Part of a small language model's weights.
Size: width 384, MLP 1536 ReLU.
Training: a variant of Adam for these matrices, 300M tokens, 4583 steps.
MLP neurons of a small language model. Each row is named by its layer, matrix (up: input weights) and neuron, and shows model dimensions 48-303. Each number is 128 + 24 x the weight over its row's rms, rounded and kept within 0 to 255. Numbers have three digits each.
After each neuron's rows, "fires after" lists the tokens most often just before its 100 highest values on Wikipedia text that the model never trained on.

L3.up548:123103096133128069105106127107126110128139157122150143140110163154137157139089165121131165126125104150132128149139085148136127075110116141116104159122140089112165127198109179086121129101151126111117142164152121129132109168145134120126107084103129137123136122167142133129139098124103092123118144109142104147125161140087144126179149157104138150111114151075134131137109121126171129115121081151141174148145126127173103157155117121138178140153134107136158188108140122115117133116099145135100129127076141122148121099114114114121118116137136174122117111120116111135100116142101125117148166137135123124148108200118137117127120148116143130098121116144113178066134130098133137132140136152150110139142125181112126119105154091102137158099085082112080140136131168147124117120107129
fires after: ",", "s"

L3.up329:133137121162155131104140143116121155110134168097123118158100154146140135141111140133149102099122182121142122156133121150142121115111103135137105139147123111113177158163179150105125104132162110097080128126126128074137103105145159134123168105129150107129129076159133124101154111126092121150112169075129125125132098125130142127129145108115126102123147132103171101113130123150128155098140109115108176148144140151168117168150151113116140126131151119142159150119132109172128106111130100116126155095133146151105130120107137064142121125120122091116086130117129127109153172121096128082113177108081115091168159150107037118150124095139126137080115158135141142140155096117103106132134133159120093137130094204178123125163128057122114124126115135112110120139104168168096127214101149
fires after: ",", "s"

L3.up165:138096111114114107117110158146101143143136164147135158113120130152142118148100132130142090136109122170120140114146096166144147102129102146093110083134131118124187107137119168067127112114143134091130077135115149117123086121165130146117191099119101144117137137168139100116134125136096103148129142110123130119143130130087112132165118068150153123162139137123131114120126170121118129114111078125127128135123137162112097157154123129115157090172120109137148153110165137129112158148117153138125159119093100143148141161090128134104098135120129143189116130131131130140076138160077140147117144170102138091130135146127121133100129100113190122111157131149135121078096081090120137153144137153123120110126167201190130132126086111143130148099127142144106134136131120112083156151105192
fires after: ",", ".", "s"

L3.up1063:081124105094134094083158131134094135140127103096132123115117163160130178123131128127110109122104118133151138137124082187122141084101135144151114114130137148089158150146150147114179121105140127102117105141101147112138089115155118143145174099123110078148122083134087128083155154105133131102080158132125115102136095169130113147123144100193125127175136185114127086108118139145161128133137094130141207160141136164161104161158166124104110118111115123132180109113176131139119142147116165121130143102124091130142131146118119124119113134104109160142117104132132126139149131152073136118145158100132148106106184167137070125100114092128139111145120159170129153149155101092128126114128140160103100142132141169176127157116119128122163145110133132122097157122124135145082140169130153
fires after: ",", " and"

L3.up174:118096131145112116110120125087139134142104123149132131117116140170130120158117131121124105153147087189130124141132115096124105128135142168171121114148140145105149125147105116133124145146136101120144113126085067107122095127127123101096163131144126105140144175186070106132159124128093097128136146130131118123124128153167125144142126093179185125135119193067117065118144144126136104120114108122148145142126103122120116153179108094118128179139135149121193109179155142142120130148122130145125148121093124161113124100116120135146121120131130132094108094119123135145078122102109114117131123169141122117124147155156139101078141081108133119124109116177118113123131075095167102145113122127118108137143168120146126148117087107139113148173127145143109138166139131151042151181121179
fires after: ".", "%", "±", " ", "\n"

L3.up197:108083103124096145129143125102183122143155065194105141162108113144149143104100118108149131145106116154133131156168100095122137098094150135135152103128154171095131135129110120120177100117119158136126121129156107140130100110129134103114116135099116144107106121121108083111148098129132104136094149156121123119074106155146124124140120133156159100151127142074158159143148175130155127113132090151149138154092079128132153139126141126112087136106152184136167110175114116116112128167128136134122126121094144176164108143111112106121146082098161130089128118101139121162096106112141155133145150117144130123159139142110131133144088146119108071135093121144131139123116148104162127114141114140121114120129135148182088137149123109147117111110139084146122147174163198131104147179145138
fires after: " |", ";", " 3", " 4"

L7.up598:083102134152105071102142120092141150108126128121126133144109118130155135140115096103107117113058137132150154134154102119165115084134117107129129095124138131165127092149158095138127113105153114092119081110126141143127137089112136124086186142120098148104121118164091141112129163125102144105113116097146112120117106139131156168169146138150133088112137185089119109154105092146112125153161110134189199193154122164127156192146173113136168127122112090127119158106123129149145162117139121131132179104144110144116118137131132096169134138134149114150152100158112112139121151161081105160110167090117160128150137200135119094139124137167119106089155137158085134123121063153120147124105117171125124121123140154125133120143082158133119101150112085169114143103132136149118104148140130
fires after: ",", "s", "w", " W", "el", "al"

L3.up770:127096108145183071080129115111121134159113107148124119109136132165105142147138104114105128093091123094134154162189104166141156088117072117101150100123109116112129180142158126095151137106113114135103092140110102074139062121153109183117132096132121117138118107127060117096133118152140137139106165134116133084116081151105134150149126103130124133143112135131096114128097134152117122116132143159138171140166131169166104154163156113113091145143115137137183111134152169161125103158126137116142116102143139153121129139087155134122106115068119165112122088133114132110115146163109122151133141089109129138123150172103112144094090104135171108107120134153137147133155110098112130156116153172173122101117160164144119162113087139125135150109118138145119131149114141131118112142100146
fires after: ",", " and", ";", " –"

L3.up932:127120093163162087138157173146112116150102147143124130123135140173089132146167138126121119112120098146104152132122112148149135112053124163127135125137147112149146138170145114134117140131101091086118105191123141110123073155166166123080193113158067133132117108134085142132159161088077134143129112092123115112158091114061136122092137085129122121192122121115105111175104100185128144144128093150106132137147122168121095153148122097159153106152101145131140121102155109112125149102104128137122195115106117099096113141117127080125064145097126145142121136116145103131174155148114130113125172130112135118087162120102156129126121114130147125163129117128148148136086103124114115116096123150090105141131144184112106109085131114137107137125116089127110166111131124132115126147108163
fires after: ",", ".", " who", " he", " and"

L3.up812:143099157135147104110158098138120099138110133141143127124118145178119159143146144122127148105119139157133137135165061164110131110100083126138112122122127136150154160196147128094116091102132085103139122168124126111127086126152153134132171124100106131108115104188102102073152149129135109127116168102137122061133111128120138137101167127125121111153126180120145119135129090167093113118188102172167178117122100164181155159127150119119105116134123127171129136104126124142124144116121153138144142136079131142100149123104129092129107113116131139144155097139124122111152154137134130133135104089132135078138117166105120163132095140155150110131121142137112176118141116122122161141099156174093115140131121168194141132130103126147128156114061108132116173129132143138128111173122122
fires after: ",", " and", " was"